MLP neurons of a small language model. Each row is named by its layer, matrix (gate and up: input weights; down: output weights) and neuron, and shows model dimensions 0-159. Each number is 128 + 32 x the weight over its row's rms, rounded and kept within 0 to 255. Numbers have three digits each. A neuron's up and down rows have the sign that makes its largest values positive.
After each neuron's rows, "fires in" lists the words (lower case) most often at its 100 highest values on Wikipedia text that the model never trained on. A number after a token or word is its count.

L12.gate426:124115116143162074081140110179150093114069152104149138128134154091080077145130132130099100186122135159139067133132104076103162146144108186140143118149125181105145195100157117088173097121141126203107073118165136154139113071156086130141143133098175142115109163143137141120137109059076147113134160166106138118115158099137123177117149109059157071140181107171139158108137108190126118128179061102115125162191198091184100115106145182159171142114115126142143101138067086118153059163140136
L12.up426:143125075121116125079168114159177135123077141091141130099084127074085076081097101114122107127137080122100056120096108082136147128075103177191196116125138083089147109151133138141171130106074149144139088129144154125128131108150110154134109149133126135119160136139158132161172114110109246160187145166111122151118108110095087136150126121158165134087164058097096163064122160142153129121176062127093228151146116099120104071099202140164176128112146097132150127122088114133159131125122154
L12.down426:059092060107123106168080169156055072149146074137173136117128094121139111183127153106124105176110120125127137179161123124145165120188087090132150145075097117104179105083171098140165174184079120123114118113093160175132098136154149113099134116137087106161110143163134067130199137116085136089101161131149161100189129116082138130091122157053130123091115122144148146146136124145072122104144133127142123064192122107171142106107130113175056123158121116097169160205155140158147088165158140
fires in: "and" 66, "of" 14, "or" 12

L18.gate42:076212171129157120170118108128139146158120172141176126158200141095153143179102111170126150142112120124178101124152100063097089181150126122104088136158125073188124183171163092092139132112125097146059088156089093119083175072120115112093210179130172135133119161126132164127097140139171078080111133144157131142108069121140056115150140072088145092090144090124107127131086115091128155085131146102143060134152168140167142137146141099084142112127077166104101133077123147144122090144101100
L18.up42:095123078155113096162129093121123122159135142161142102134149131139137194101103044156163161105145143132131097098161181147047105135143124112166123134151130137093083080155119123130119174178079143170049138158101123137169185114079206150105086128120147108119143141179123154106128138160136077118056167137139126103201170114152074136167142135100112091090141100102118108130136070120089118109193145111121075141154103129121140133144098105158125197137137091104178156058099176065149118085093098
L18.down42:098148090158141101077166127144122055126085178121106128119084158125080133156108157069154123113100114222145158157156095076151143112117098129124162156088097143167150084161119111155075090127147125089162085136149164144093164128078093127123183113149126159132142128163097107160131127154123140194127098142139144121099182089142082147092110150126108141131157053100139138175141182149120177113073180128084119117131111120082190111130113118108122147198184095223116090113110065154143151112075140
fires in: "they" 24, "only" 8, "original" 7, "first" 7, "these" 5

L19.gate370:135121122144213167119074098175145112112095128151090175171116107135194112161089143091079134140094125157114132120150089122137134139115143105110146083162144100145083080145050108110124069100133126119142136210107123099104133096106140105148136102137079169192156135145171140146196105107089132156154188142129171096137126075127113057113165080070160137156149164167131066184174160164110128159065092137124145124125063115124162123150156120111172076096147148165176120147100137190148104144147113
L19.up370:117134189096126184131100176153124141096122140089107149152142156113186098140089175129126133150140138134149141125156170094105169097108134093122177125117117164124130106108133143062149095086141150119142168061101089092120154066139065159230112132121122150145160098124173073084152118085088148130104145139152118167127142120172112114102141117079127063188084155090189125104164162184142198106135103106132094091172113116148120100145203097114117088101137185141142170113101179129154053164104118
L19.down370:071153154100138210158165099130186146200072091140118162087118139150098178145147074158109119133113097107096128090070191192113121080154137097126109183110086121079073111175108119141104126091103107080154159142081141123114098127152174134153127193152068075105137160135220175154109143173167104119149162162140152180124152095102130074144136141125097135145147179071111111072142112152103138123139111083155140137066110155131175146151134133125120136111102133117139125077124139092171143081115122
fires in: "his" 24, "her" 16, "out" 13

L3.gate31:051165113171174141140121128180034210144144121112080169133158154186150150116121139222082087202127151178103151111158087111140093148120134141091098114109116164123106116143130077057170080092165125151107133107093124140138139110115111164179104111143096149165067148076173143095162142173133103148142123149167186094116140084170133159134149186119135137114090152157113049117143164153135158139063148114145151117165146153117143089083119118162120094129143156132102142152130127098136140116128079
L3.up31:090125145138147126121112120125182215114160142110106160098175102146157132162105150151196083170142119116148143131126123135140139078110105182076091095132135101099166142058109119164136117157140080132071136116109077128120144151105151136107158143114124189179185074107191144107210091142077086170185151099144180133122109089157133138075092188132176174118093135094058107089115175162156156162134173122134108097097118118121094095134109081118104097151155128070110088147145112107081100133178135
L3.down31:129123090169116152134142183117168138111117125156129161091082134074085155135089092128179093179142114149094191097128140085110136138137174093149131126145101064098174095124184176079208066110149121152121157126118094151112132157130091098141129107119139120186109128171094068143107129103123139129105120082116095175111149136161174190096114215112169132130058158163090144151146192135143135092060134151162137150136118086170102127145095130136138139107147148045079153177113118085154081129114089
fires in: "for" 76, "former" 5

L14.gate249:170143162140157138101053094160129123146149145117177159154136150161121120170097091141145130156129071088120143133130092078163176087092126154120125158190133132144127099158127113101080097153071104142136083148184121129089142139124127073106170125111072141126145056084174154129093169066098062179122121112162159132121102058107148155153160154044112152170119092150199125146126108165145082133112172132136099134131112176211122174136114155109157119155105165107089054145128141169163139130113087
L14.up249:136091089142132184093135105099122151165155111185140092087181141080089157119095113178123107158130119132156164170144166135113140098076140173118191172185147148069150146112137143141123140130046143148131161125157145060125143173097134100136143160114170079128077129120170169121151133080176062170164131094143154162106108101100159066137179137069123176117090077113135081137137081102154107084084169083134171122123078128114086152145164118131163139114134140049082112147077088127101131148159134
L14.down249:074112141103157069124146158168138107125116145169131148088146159115107107177147153139093176091127157115094054169136065116150066117173140130116116093189125097074048118079165129125141138101083121115120133118145145164163135128130145099102080129117193094077160145174170133125149133156134110206171103061142150198090101128131129143201098148090180130088103150103077111165114147151116161121120131155125115183105107101149153147135169140093078132101101123130074144108126138185128159128207176
fires in: "season" 25, "team" 18, "arena" 6, "teams" 5, "pennsylvania" 4

L11.gate407:099140160189142131101101135137113121114130127102139119183152189062125042139130130092106112123144122139124143158108090071165079116128079150135125107223127101125074197198126119125124100109120120113187068124151169202110167119168146138121134140137160168163096111148120154082098080122091065195136101135114148114161156128088117179126174101109165135152114097142100091151117100112141115124089073092139081107162113162147136181103160094138168077097073104171144156129106103198125109157147137
L11.up407:143125175144136154075086125167114144117104123110123161147090108086125092146122120100068108125125112182109133119129113062158091101126055164156155145196134151112093144175137127150143165092129126120180083129155143182133149113164166160146135151151164153112107108130126114079051129119134063223175118170118125141138122142072082196126150146120165146133071058078100083105129108082130133133135061097130121142143136122135137202113190121125173085116129136131119150126117133221201144155111134
L11.down407:135113161134132122098094132114071141170157147111150150122083042182099145135136109108084121146132112125144153140159078118090145173146130086092133135133153145180119156198107156161090097137123102056107129149177172087101100123099096126147131224138176178090174138113113116136087095185119045145096147173147154151069072131096187064086129150099108100117169131131138153117130177123151130120157092114128172120117112124138109090170084156123178112066123111131118087097197170103127137083094126
fires in: "league" 19, "national" 15, "international" 14, "medical" 4, "quarterfinals" 4

L18.gate115:150132104129125126153102115127137157122105151114137123109122130118186164119105083068155088099084117086137135136130140105127173198096182143184134082159191144187115141126109092098097099091120121147106163089095118172134102134175153121116111150139048120185086129101156195152117074136100123099161163141157134064088179132157127132151161125079086096159142138126108091093168191093132132134071149088106120082141169187158212118187126125136134133197080138126099110145101178113129110122124050
L18.up115:074147106108087122160138149113113146168163124141113110150098114230172187091106151110087128133083125118099122147129153129107095128122146143160132082109156147172085143109098117080133111082083127181155104123112137159087122121119163116155143132064123146217158127114216147154151083155132191073118156121154106123220146150153092066122162126082107132107112151152131110150144147131131152158075094074109129080138171130138163127170163100089104082184100127107189132128088122121104115093180060
L18.down115:101065080133131156114163110125119100115149137136123152158136117112150166095078067153034130064090096077116137119075196171087153157128098145121175198149155141089127076158084162167099097183097081100093132106156173123140146162103161120136133145160128146147119086122169137130150174127176168138147181155052152164208126086176122098154087088104151150105140145176145102090094138095099098154108137095130150105143156102193162144126128086137122106147095120151122072113165104114166131126115096
fires in: "up" 18, "out" 14, "based" 12, "turned" 4, "put" 4

L5.gate174:125125150139123126106123121114135131174123160110138092171084160104089116140087086116100071148111133112109144175136123170177071123175138165154118170116156079107057167118144094131152166123088122117152110137151128128114158090201160133124114064068112153121139063154107127059105090167138112139101154088101176102133090152092043150173171106112099128111144116131151162159160071123110149170099099083169116121171171177142162191132082106168097098151030195124109122178136153145109117133111115
L5.up174:153129124083137192187154115151083160170158124120139114112123140144167154093113177144043077151099174162098139131107072116144100169124117131137147142063115103115062157140115124077184168140150126111175184182135163107157079077140152107114119141147110123129162148116149147111084107193130148176077114135086133151108138120123113155154217123106084137090103117157113138149123127125094159166075111140085102088154171171105130153104059180134132146163137237134144121097108103119074104149098124
L5.down174:161120127157150064111116087149173158167137123164185101099155033089146127156087120177115105183163164127101161115167105158132069173104141104163151118142097131083126089157076149166144130136148128109078162113150108124149134157157144129052079121086173121154149133077116142129150141112162087153084115118148149164147108150092032187180102134142145097108147099132146095099126131100143175135161124124124095164113113132189123161196098098107103061129075117129063092117104171142167178097128131
fires in: "school" 26, "schools" 10, "television" 8, "township" 6, "division" 5, "developed" 5

L7.gate226:069122100154133087141184111132149123099137161106128086103152088082124149174130098097168124149104102111096169183140130096165141103113201120155141112112178139138156155169170066178176098097160080163108120115067113144116196097129189131181184114111104144150064074124144119064158114121096087129130149118142128116139070124091145215097126075127152135157146142146087180109158128141092122130075087129185083085184170117148123134120036163122136111132095108100095120127091138126136145127123105
L7.up226:082123124105132137139145142139178200173125140136146092129098125147146121218133132187123104152147150179118163159114096095113127186120126127111171121138152140174107158117117141144149117138102114165147068091113100158118093134146159116145165074124057149098125153131119136042157123142121114124155139145110146131142088131086126167122107134168097144101137193130106234128131160093031145071082068046119160124149146116119136112112069095233154157105104105122114135134109117070129146122124168
L7.down226:114126145166084089202093099139138095129107141130133151074119120147187175161069140069139145191107122077106162095140156137127105148134176125135141114111102133097222118172179148113185051118141072168156095149087114141144201113137099101123155132117159086156126117147129064122107140117088182162053152120174112163079139134086157144124137107085161165147101153106175095170128143163169103095085103147146099122168139074144119158146128140048140128124139130123153099138168092114090106158140090
fires in: "for" 69, "former" 9

L5.gate147:100152124119148141148171097169153147123119162098102201105169094111157122197092040119125109178102120176100170128116124101122156133093164161122176088123136179161135136178107090142186100128115107173093132084055094152104167118138147134156207158117108157092133095139143119044128141077060157160142170151113139102153070087115139198119130115082109160095128154135102117157162164113072123115094116109183084178136138118105133152128122104114127079125108103104124166148086148141144092154136055
L5.up147:125130111162133102130177137186172156128094134109104166097127109126131153199084099151122109180112086180119172129149142135085137159091170150088151090129151175110139076169096123165181096110117093159126148034039084194145149142163200133165129109153125163136087086160105130068183135042112151149168161140108124111185086124147138198122098154092141139093146167150112138121158159109087148089109117084131087174102140119118126134082110114181112121096117091093120152140161118120156138150121115
L5.down147:091131119171098118183164142131162146106104146121129142073149109115152154171063124116127102181130137099102181114138159133098095131069162124108135098135104093086215108154206146130169064126144070170087118152120118115124185141099079132154142160081142107149109156157130044130151126131111166142057117112191102201113133119098182148116110120098172177163075164115128088141162133141171142063107151114159145150152131065153110147133116165039136107114139116141137150120173096110112078120129103
fires in: "for" 59, "former" 11, "performance" 4

L14.gate103:143128084131162127151058131131145116189106147077090073168139173122104097125107114176138094155083098106127143125135074162166114132123166140152155135156153150118116163153175113115124215091145150122142102103175150137116128156110173134138127135121144126192072155103056127183104162116116042149117148148126116093122136111111116071181161085133105131131134088100152151123098087171152086152142084072154087138106126154175111193169108156148145094118129197119095037125175092088146100187167138
L14.up103:194127146127105093174126149118086174070171110114098129087148128134124077141136123109122125150129132103054079181130106069097058110082071161092205114120122140145152177109108117151111134189094142128172135125112118189142122129146068089122176097148139121091094162080158127075147101175093168178143162105127126115164094121123102104126173091140149117138072087151148108172103170159139168122100168151131139098168180103106132136097184103116106178122157098196095150085104139098136106126162200
L14.down103:059149119118123123135084140197170082168173127128166171155142108137189100143123135110172127093129116070150133193092093096107136120144170091166071091114115133135113156140081162102089114153134074187170092183185113137165129135108173149135121128146102100114173169145119138087107074186156133109147143141160121117110067119131158135131101140103111137097167102124117090156051116150136149140126127098120143106122175200145153171090081129096150052129067093154075117123171163180154093068130149
fires in: "states" 22, "york" 13, "april" 9, "northern" 8, "newfoundland" 7, "korea" 4

L5.gate253:094182110108161091111135102126121145120173169136140136126139146134104087106137097151165093166113126159134140146096072143216144110116103139080166064198149123162136137192086055129153138133133096145132123135158074171093180111097121099156159122101115209122131101169118140123160070152128142110155101103091176109081155150166093129155191127106074156157137145104109144169121080136103113168079136088172124136115127186163177184130083130146139034142085145123108137121162057139129122133176149
L5.up253:089124051149140131143179124154135107107176083116137057123194114088140118092117178161176068086135147144151114146137117111180170078133100111065139065144186122126154099167130111181139154177144064140146147101111053127124147140055159100166149134095120172111152119184147158117123110179134121162136147098091154129128146145108151108070164143146098178140118134127079106159103121119116130132099109099120196114099114163159123177181073153134106048155090142105136127126127056123116099091155158
L5.down253:176154112148163195130051195059185119197108097086151087126111106168150120121119105140118169163147136096124114057147133143153099175131174141168079195125126159086119130116100205084141100119111149189181127145138131141157136109142088137059123102105121105161127180139193070153110125105169129150096143097140060132146071172099080137094099131111160112132090105093135096142145081138065157094116112136119133105154156128105084105146132127146093133118137139153098101121068166129175148091117146
fires in: "school" 21, "park" 15, "market" 9, "schools" 8, "born" 7, "university" 6

L4.gate66:110153086146122156113144127126146155130116196118169161174136147048114175139135131109095085121132156083126176181106159104159110102148065213117164117122151116119117143113166063102108180081121163097116108098120146098134135115168158111090180050145116158100119063173114119067136122077106150144114162129081149073108163125201066159155164102135136157126137141120151163125119101089056139162067095085139125073192182124133121117102160123115127143149098127176152155166100116152171133098153116
L4.up66:111129110091126142138156126137117111111169199134128123128124108107090099066102167150097107151092096154103089143164078170155084147173154055087180148163105154157109109139133142111159132154090120117140124157187096106076127071142205104154109129128183081137138088093091115095103093165136091159118067141096158113120107081076111143133186149143086122104103142158081138142131087106117128189075163103139112119126120138103205198038148108127147108182135103098124168102114135081062106156157136
L4.down66:171137159074128092093132147112153139160134133198128110101104039152174086117078132153146117149145094106114069149064156119117111173170115107131124147105164176125045112151121111101187132097120102177105175135135125118118133136100093135088073136132138114100108153075141133123110123138114093110117179160185128186129065104148094175125127079143152088125197119149158103135102094074148131138161132107158127168159132059145161182211120165155154085161077134120119108135123127131130159070053152
fires in: "school" 25, "town" 15, "schools" 10, "university" 8, "own" 6, "owned" 5

L16.gate252:123163111100148123137138154132126089114097170131124163178131118125122082180108109044102105143069091131118149148148131110119100114123120145105138126176104071150150107142140116084171086092143110173185102162107101158170164098194171161118151187148112138129129139146119068110125054113141099226125174159125149097097088076149156112178153112053166154149063156156139131126133120146146113057155085048162162147171111104162120145101130175152171136136101168113120154137130093097164100133071153
L16.up252:140127090146107154119133135124153182141116155109048116110204139189112116113116112119067120159108178152144108113191122085112093157113139125046048136132099101074194107147122120134135099126157153195152142074160091151128096043109195108211134118151082167112125169099109105139109158146148165098169139154147092200092123121162114126115075097191141172123094103174170094150134122124116133139158136113163156156090144121108143110082134106078102129112147163138090139137092104109151160129098150
L16.down252:114143166200130157148161154102180126132115142146173159087157125183135156067068128178085103124123115111070134142122077145145138139142091104141126156130109084149208098137140126147136105165073100171112139134156102096114138157130071200132117146089135107097139089082165087112135114109142127063074153085103120161051178128096152147125171139048194141144133150094157076118122110182149088120135131130096144176142117122160112053091149112093186108141164140164115142154142135164125130080065144
fires in: "for" 79, "at" 8, "after" 4

L16.gate139:130127119155159106117184106159098126079120166172117176153131108113118114102100169134066123135104128183121131131063092098199075083138168177113135110110161107136109145153143117143102077115133083102075132089134109140135189114147145120118160149145155111091086061159101139156138081076114122049127174155147124090139162100098074178128193074160131163153135088188104119175111091128133050161122100142173164131157091127126174193144135126057116121141092102144093117172143131148134166190128126
L16.up139:114152122160155116129124116199133097100016079142155129134182149101075124059108161109120158151119146170118125188104113124137128095139142083154142125150108077115094133072192128134142160098074117096124106102113118125151152070163144117114105111107127135094110074189131067126112132077130183081131096102143136135068123167177100136134146130115184131162127136162099159109154134118101084151172146103184169116129108128175166165128066087105148141081171150098132084153152101144158169131183212
L16.down139:107092098158084119188151146102171142167148082203094087144105093115146112138109088134131137106144145125124137094174174180122132119135109134131154123090166176106114122146149165119155160177127130079114067092104097177139146136064137124114200190154092112129126200072119203112142073136134132163133122125083142140149100072163055098115110175152155086145106071182052111155137144123141117152132136111192127155114112063140101113164137129141092134136089133157123173142075176119124106130101064
fires in: "western" 11, "southern" 11, "russian" 10, "brown" 8, "south" 6, "eastern" 5

L5.gate206:083149104107177159125167112114171101160117181121108095155097136122179146157132081138128130183152111137101156172115124078139194155139173184119118149164163089169108127144155088062124129142169128190139128080146089154102133119179105114159178121131069110143096121141142117142081106118103167136110163122137152134104058141109114187152099125054126165146118109155121184144093153132137046174083078126151111147172134091151094119130087180092188110181112059122105104138069124145155095069111095
L5.up206:090118093113143131104181152140185091157156219157096100151115087117126155113107104156072108141161173140101128177144122110107200173142172144102109156126129104122129101149093140115129085148127146168179085160120101131132102083156111084114174086100120107132093168145117114153143129105117165136108146156145124144141088181116095229069117158114152137126128146163159172090139148183132066142099037103102165122155122088113070109108114172095159200201167118110134145135101117110086131101069152
L5.down206:068128115139098097176145121129149101156148117103093155092116161153113145157090142091097091145113111073103107137128117103137151157104111128153108126138120142074205142122165164129185078106143064146081131078161099140159177085139086121113125148185171105135070086081176028110104131114104182183139137102125119147097130127093179159108134115086180156163110092163165127155122163123155143067113168197146111158185146084198139127134120120076138132092108121096117119199155150139094072131154114
fires in: "for" 49, "or" 33

L14.gate0:118104082141110124157080134140120222133167131087147129110174157115134070183137129080172078117105115151113121120084089089094107069064101191130173158165145150129079141144151091121150172114162115136148148105129153184147136088165171139103172072161159145125105082135105121074106100126132075185097110151132113064144139136111122136124184164142146171177141097149100144144131073122153109137125136030177107121134183125095067167131164126153163097169122163113127098077105174106150114161159122
L14.up0:201100035131148149096178063136183103198085167129089103143096157137071147138182091077122133170112138138140188156139093103142085073097115103099141135122114103111099138140112101116130131116092089102120139133174146145175179111143148129165096109151128193136089180100113104087176133166117107143164115177132089131138104118077118179109177145141151105126128083134113165166152090125162137087125119095117119115075143095172139071117134080131129116142066167097087127125140199067174094166143120
L14.down0:112128145075135139137112132140104086120091170144142077073136061136111142127128140150159184144119145122080155102082127127094141160111136136098131079119147086140122139184165148189116151163092063125069086134172156080114179153119178152109179110138135147127144175147099170182187146126134155203084172146155153185060160123106089162129113070095130127119170070130170161078117119129155173090150151104123123154115102178112097093115115151123106102038142122179165093080147105125135112097086154
fires in: "national" 21, "states" 16, "york" 12, "newfoundland" 7, "international" 6, "africa" 5

L5.gate226:090195176119139188105107115091094094074150168094137162179145184114171098130134102133153168126115077185117180146128143142131172105076150092102132169157105076107120166101109087100105106105131071126119146077112127155099143123170143113190127112101130111187099053167108183184134094104117139145193094142097179123161118112114146145186166139126145128132153080138073165144126080155140082162152140128175127115131107164208175152104105090109164089135074088135150147090129150126167103147163120
L5.up226:137165106133134068126162202104137151158123149157061119103113119111088182138074134145157133186144157144104135164096081129150085142094153184082136075214151158126086153110149140111104139122105166130129088129174099072114158122107115112159133132136125130183169106098173127116194129128149064147103115119143138148104163133143105122141056130117157144077086162171150085082126130166123172093103144146118151057104171085080075091145108147105108134191149166123104186149099172098095140185134175
L5.down226:081093156154121164147156179148131142091063174106171130146081132167123122182171091125151201132144124138125154198135123123176120082121103122140130090163132134181119099124134078090131153124092072082221095146123203137145128159126092133064105116150148110057114114134095143068160110102133131128104115117083176148120151128161159165095135074088095130155140126061129135176141195146149145087050119146123077116161122151091180115107093124107128087088136125106168155160089156166119105127109104
fires in: "league" 32, "season" 25, "team" 14, "home" 5

L7.gate261:092125160146119106074140115137181175097126152106138126115105156110153118115147105099135079149157126094122051140144125089152191052096171122137148144161114132169125092145148080172168118113105122097081124110131080225131163118137126076177108102060135165134151067109139112078102116140082105134115164158155143096140135141112157218056110165121158111171155149103123170149174138109076149141132126136122149165091115116166099124162068134163115097118074118194143092115116165169141096205160137
L7.up261:103089089161134068103132140191158100104061145134146137117123170125146096146067104065107140134111123119114095104184171093130244136125152119160099075164061094148148116107133158181147115179086130127103107140140093171113125155192120101121120169135112134135153126131129089131108116122052166115172102209184100137167118131113137205116148162155166082082146133124154209082139136151085150132108126155140136099107108104117123129078094147142106141140187147135156088154090134124141155170106090
L7.down261:155116182117095073145095141094196098089151167096157153089159145095124110188131156119121168140111213085097086149107099154090073134140123221122165137077093150115119128071145128149039156158184097095145106148135141141131109128117121187162119161104156150120108116128159102098121144170140106110134101165160133134161106148148146171108168057165124113165077152154126110079069110150122142146126138139155135098089092150118061159198146112080080112174105109180141117112143151127091126158143077
fires in: "and" 24, "a" 15, "in" 9, "at" 6, "an" 5, "actor" 4

L5.gate49:084155114128170147074104035159088079153092210114168152203100139140107164066189135130095118148161152105063108125142152118125079109135126121139099119174105092065092154117095122078098114141068072178132117112164148139116135090156110141156114149112158150096133114172100180121129088146151141130138101139084171109118147198091113118212131171069097141102173056131141087201173141127136086163143110116143117123144138154128149158150108161133164101111094138162116105116137134133133137147092096
L5.up49:071204143141132151097125076163093099105116140078131130181151159168120136081176150148094155177137142097104130129156097139106094105160061114141101115163120083074114161104074148089124101130075051157146103084189117153152120117137108145143130134118121128067147130199081149141109038191146150125096113170066143122118152108136126110165142139047114137130157086163149099170151163143169074131179107131110169126147168122125196145118131119155166131111106195126132110110128149056140134126112110
L5.down49:130167105190116145141149135134127152132135094139138125091093124137119162069109165070096118114135094034122083090139092187104162138057094102129149132113100136129078095131144166165120133099117105128170173188135138151195123129140103167090063108103124100098088114090167121096160139161174101107069099187108115128146137127119118117123099148124071231142124136135136124146099182113190161149133180149105172118116149199125115118165111083197086148102145107198162089096147098143123149147155139
fires in: "which" 64, "who" 35

L7.gate287:107154175138186104062099060101104103111113173123137161189085177173113166126109123154079072194137146125140167126125099148165075188120133104122169171138147131127077100128107114076109102141090125166090154130141089163080204045111115130145106118128053126135116112121147134138101122097113092162144127113061179120066126119175101114172155113106147116108154162192150108142191072131144135114126160092144168127167154147177143158152147082152127112129125160160134145157076134131100162089174130
L7.up287:169130190158173117128129089103107108129195130139113161121130195133123170139129119167105053166137187135121142093131119132154110129097103137106163159098170115209095131131112119070066115132095122107102151087152088140128167077069122126100147145124110071077088154179145133117109117075126089098149156141078133153109138093152091145167130197077091119085156181147114104170152138116094138101169156095097150110137185122107112116196119099146226114127114127166170129115106108138100207118168147
L7.down287:147152138132055178202105129099117121103125114187140114097150098171124169101124131107094100130127083015146146186132149070173094125085061122082106127134099151145082134118170196108131122132129128131131146124114196197166158165186107070106059117129125121080156146112152097143194148144094090168128123142096158168172136163135148108077121119160091143160137102068164100126126127149133131099121145115148138097127115196199119149130128076135100082110116126115134110177124127091125103171131107
fires in: "who" 27, "he" 14, "that" 13, "the" 12, "which" 10, "his" 6

L3.gate291:116138110135150165075103159103138134098098204102115116165161173095119133144146122156127149117171115147155141171079117089090094093177165161085086147151108146128101123099137089123136124129077152146089094171081106132006119119094164135172125167094068150188095088138132171131154099105088035119173152128135159082170170131175105077211079090135138179139129121131137102102141117166127128147138128129105146145138128112195129145094164122125148081121151119139171123153110121167166137078172092
L3.up291:162128173139069132119160134119115188166098108124200119163084136143138138076111090149184129082159118111148075067136122155131136166155119107084140170163124092175115125154176114125097145165098125182107104150132120185139126138117077137150173091131112144170108129103143094114182149068098149102140058096100091212132129176123082171106151105168171131129150142160124153077124109126109142175051097115105129054074081125123115111058100160142095138160140108159135141149160150154093129120197167
L3.down291:112108182127139130096107159152127133042155191142152150152157156119095188189121170120128187174141162136079160163145115175132122067113160168129127091111096098117162111156142129110110147100061132133156115115090197099154126084179098155088142129122053141049209161134111123059111109122156098138072134163122170162126136114104166179099156166119132131105100099149098143083110117123138128106080137110136076106134199129092091134188101091100102113140072119150113098160123110147101106168158121
fires in: "home" 28, "some" 27, "league" 15, "become" 6, "gomez" 4

L5.gate11:098134154107188177125159149120168112168128183108181111147125167140177154114120108144075114150113157114099191148122102096094162137129150133132081161107134104104041119096122113091097162121100169185076061142122137151099141046164129147128128115107107118158121141235089181176080164103108131134114128170124139101084107140147054138185132127120119162144118093207124146123119094141133097157142103109130165148173087162148079155074117152134156144150155168150122144163077108133120143058165113
L5.up11:110181169127111131125168136089097117125143160119177193090124115157079204095160158154069087097171129137169111108077176113109162143113088127118090148141081144099056123113159141078101156155048109113095149131090135138132171108179108144113133143131130122054084163121119135136063147149153157138160064132085125143089174164175166055141165132122178158130100156136117116174151194145128062149151111122139146137146124097152132081106049131135143157136118178135144154131143072090145081129148117
L5.down11:129119106140148119119142150130105144198144131166201127110139136115083124105113164164103041137147113108149025099078099150071150107054105095174144152117135190104134091138146153130137069160094065101132197141079146148169108085101117138161178140211092154103086155131152181076120150191142127123194120161147144094115128152128109102115130156094113153140124126104151106100142154125103105181169127169091086101119115124138152094136143144081201135132131135139080170102134139092114092172142127
fires in: "would" 19, "could" 13, "which" 10, "light" 10, "that" 8

L20.gate186:169099104170177074145133049099153061109163147118164133098126110085145120119067141081160076123150088171142121082115102082107096103086080187102132067134158100171126146178111141117157159134090128091114143136083141174150176090093152139116142097173152183155169141142138115081112150097070140159113132156134189038101165113086109161186120131138092168101084134081118136088106100146155082104140092181126121103170110137128087098135080138134172160173109152111147119162134132146174112116103116
L20.up186:134132146075102079111136147148107087127064159088145143157132138103081082109095134104134154162151109092119112149078106132104106100129190080172118162153127099112097104135124134125172141112078137094169091052167148162113139091137118112132093147152144165160164124129162157078110072157148173115200091184142148136092110089080133175120129138128183157157145081145095151111150155214172141117138078100126161100145194143099161110093195086121148109116083111104127178123072175120127133165162210
L20.down186:112153130134104116163136141087088148083179101106126104105112120160127132101153099110101136099123172100151144149163139144101120144099140183102194146125147162199142102115162000146129096144118147139152121119132171080152129109065073181176124117154139125164102108089173128159145138163102099129058145104085138105158118146147143111198113103090143130135190178158135100175160161105141116073140153100167133205158106109124141115102152114131080092132127096095108151093138070141111122160116084
fires in: "and" 55, "the" 23, "s" 4

L5.gate98:040117154135149131047077085133152123114085194162103149178191122132105108126087111131126117178127138158141078126086118192164095086142128097126153137161116119142144138114096065122143153072120120113133077071092117137141117127088159071118069132120100186163137097120103148151148104131106144075103146144142140133090148162150090083119199124108107110197180154116119177154142117133131114197135136141135148125188150178207176104153127155075166108124130135134095117084093159175181106119154110
L5.up98:093135122151099115111082122158091131110145101149134139103090084077091112115108126099141153123164160154183158117116141142140109128165132100209146115157145169218151100118138105106171146088141123137127150133134185115129158147094130111092131128126117140145079067157144173099117139106117134132077113085128086175057154157127093137145115136096117107179156160120116143203137174148167201070092070102125129105111111153208178088153132055075095110095112138133118132090130137160228119082098177
L5.down98:148056126129131143129154110139147174064131138114122108117181148127137123100072192150058092149144159110077121079144142139113128157085118153103124114152111136120112106117142144102151142113108187164157099122071133166166147064118118099140017107118059179155111131127143104133142150112127127172156168095108132192123158163125194133066209137119132101161121128109104103121147053125118177110147160129092161079123150123160155164178082159109104146096124127113190106075097140126128118123196187
fires in: "her" 53, "his" 30, "its" 8, "an" 5

L9.gate256:081173126122133158113070071140084138160090157033108169179177135154158104160146126129117114165138144100110125131093100125175112109120116142150153127182153185180082125121100091098071165101145111110145122133091135205117200076101163109140113123116094168179140123162142175096117107095115104187094153120041111033091131123129117177142163132091128135191162102147148137194154118085156089142138141094161131135159165158136206130115111119106131143120138156127122099141085154134131149129147084
L9.up256:110158155139104135152050093125077133170099158061129157096128111150159092162111171165132107156159145120102124110147141082133102085142168122188126111117104161176111104110148113109054160115131122137134163180078138162107194065109151095104141084073129095157106116143113178096107121165130139198104103103076086074081155174184099198147167151107119125157165144114163185232139153121162134133133158085192121101126071122134156120093107097137138110114142118133149137122086126115135184144115112
L9.down256:041100113139135164089124057141128147130150111135089123150134190120139181125104146128144092102128115135137104113151155151154072071092183117173120134170139140181116107152141128134111138058150154059103120089122122089149152150072183128136163155133139152108128095081150188112164188157118086106125133074114148087124160149078097116131153174159174103133167133059152093131132075103172125095143092149076211159066112104116092133131131137129130100176098119082145164121186115144083109145172072
fires in: "it" 57, "which" 10, "that" 5, "he" 5, "this" 4